MLP neurons of a small language model. Each row is named by its layer, matrix (gate and up: input weights) and neuron, and shows model dimensions 288-351. Each number is 200 + 30 x the weight over its row's rms, rounded and kept within 0 to 999. A neuron's up and down rows have the sign that makes its largest values positive.
Before each neuron's rows, "fires after" lists the tokens most often just before its 100 highest values on Wikipedia text that the model never trained on; "fires on" lists the tokens most often at its 100 highest values on Wikipedia text that the model never trained on.

fires after: " the", " The", "The"
fires on: " other", " film", " next", " song", " player", " following"
L2.gate705,165,197,203,193,149,207,253,178,238,193,229,243,180,230,216,206,142,141,208,234,206,231,227,149,215,214,119,164,224,214,185,181,177,192,198,216,238,190,183,207,168,232,212,164,193,236,205,229,212,239,193,193,153,174,192,213,198,167,212,215,221,210,258,203
L2.up705,171,199,201,192,199,206,213,188,164,234,183,181,229,246,217,228,163,236,163,178,173,253,178,155,195,187,196,191,185,216,177,143,226,234,221,192,162,185,224,183,265,163,194,237,245,214,196,217,199,225,237,200,189,202,185,185,187,161,159,191,208,245,192,175

fires after: ".", "\n"
fires on: "\n"
L2.gate860,179,194,182,193,200,205,191,237,243,211,210,244,230,178,170,159,159,180,179,173,190,276,136,161,249,193,153,200,181,194,146,178,164,232,169,235,218,182,192,184,176,254,238,241,150,200,124,172,223,221,215,225,167,168,191,235,191,172,210,206,170,199,190,245
L2.up860,217,237,213,214,224,176,206,210,252,181,199,184,216,193,175,181,162,262,214,194,178,274,205,218,232,192,179,233,150,215,213,210,165,240,224,221,229,154,188,165,204,182,181,179,178,159,216,205,238,191,163,196,171,234,196,219,234,230,150,195,222,197,204,191

fires after: " the", " one", "\n", " The"
fires on: " of", " and", " three", " two", "-"
L2.gate43,213,212,211,187,232,233,207,187,223,190,188,200,110,203,211,201,232,267,183,200,224,223,156,178,177,194,215,197,204,173,186,203,187,210,224,160,202,230,169,238,177,199,177,187,193,224,165,198,213,117,174,211,185,165,142,224,202,168,186,177,207,231,185,217
L2.up43,265,205,180,208,203,149,190,195,131,191,229,204,201,188,195,208,229,183,175,218,209,218,228,222,211,120,187,157,176,166,243,216,192,165,221,173,118,229,269,232,197,216,160,212,194,170,209,191,149,187,165,246,196,148,187,159,187,232,191,195,181,233,270,185

fires after: " the", " The", "The"
fires on: " first", " most", "est", " last", " second", "n"
L2.gate987,246,244,242,156,250,199,178,178,195,264,189,208,157,235,234,208,176,175,195,213,271,212,188,143,201,197,148,179,161,214,182,254,169,225,168,172,251,213,241,252,217,183,215,198,190,195,165,238,193,180,177,200,194,186,174,181,184,201,248,214,242,250,253,168
L2.up987,169,150,229,205,198,168,197,181,206,213,166,205,251,212,170,162,228,266,210,213,173,208,192,234,217,197,257,180,194,226,204,170,201,223,256,180,211,198,216,243,225,146,158,223,207,143,211,147,164,229,217,189,193,189,292,199,227,213,231,196,217,232,197,255

fires after: " the", "The", " The"
fires on: " United", " following", " two", " three", " National"
L2.gate378,168,251,257,159,207,194,210,181,189,212,182,191,143,265,200,169,176,197,207,264,192,170,174,192,202,188,165,227,188,213,153,230,248,202,245,227,239,239,161,187,168,235,187,182,171,208,216,183,195,181,210,205,206,189,212,204,199,242,183,235,204,254,250,202
L2.up378,257,204,258,164,214,182,173,132,189,241,222,222,192,288,222,167,151,176,212,192,218,248,195,217,250,216,255,195,155,242,261,203,191,160,182,233,212,186,169,177,222,189,151,208,220,200,207,220,237,241,187,223,200,213,232,213,226,251,186,239,145,208,178,199

fires after: "\n", ",", "."
fires on: " he", "He", "\n", " He", " time", " she"
L2.gate978,225,204,225,220,166,201,167,227,218,221,224,260,171,189,243,172,191,183,202,214,200,210,189,173,172,258,212,205,229,145,202,145,211,164,161,200,203,200,182,196,235,182,194,167,184,188,136,189,202,240,174,227,222,182,168,229,222,218,232,240,172,230,199,208
L2.up978,213,185,208,202,223,191,195,180,228,215,204,285,238,196,151,160,174,172,245,166,182,214,197,235,148,182,206,281,179,199,237,160,175,212,161,191,269,204,223,169,201,161,216,192,200,264,174,236,173,250,215,205,235,199,191,252,196,139,145,220,155,219,159,158

fires after: " (", "-", " \"", " inter", " un", " Un"
fires on: "f", "m", "t"
L2.gate827,204,177,219,191,155,213,157,223,205,145,181,176,167,165,215,185,216,218,219,211,182,194,246,177,254,203,231,171,210,229,217,241,186,177,194,250,171,133,234,185,247,170,155,199,220,209,211,186,174,171,221,227,230,203,209,200,199,245,203,190,228,262,238,239
L2.up827,200,183,205,224,208,217,156,210,191,141,167,157,182,209,169,160,176,193,196,166,186,219,269,197,255,257,160,198,209,236,160,141,253,207,216,203,240,205,251,201,216,183,190,232,187,152,242,201,197,226,190,209,239,202,227,232,244,207,213,253,176,226,240,210

fires after: " the", " The", " number", "The"
fires on: " of", " end", " other", " three", " early", " two"
L2.gate1013,158,244,204,180,216,205,170,221,201,231,192,199,167,208,238,210,201,181,166,208,232,229,221,169,258,219,202,183,216,273,213,245,176,220,186,180,232,191,193,216,173,277,174,165,211,171,189,195,220,202,147,148,181,180,248,187,210,217,192,195,249,220,241,197
L2.up1013,152,229,209,192,188,149,200,197,200,208,198,130,182,214,250,207,249,156,215,213,207,167,240,186,218,221,193,196,227,167,202,221,243,202,173,211,188,212,194,221,200,178,179,260,165,177,222,164,149,186,189,195,171,169,206,205,148,216,198,202,226,188,197,180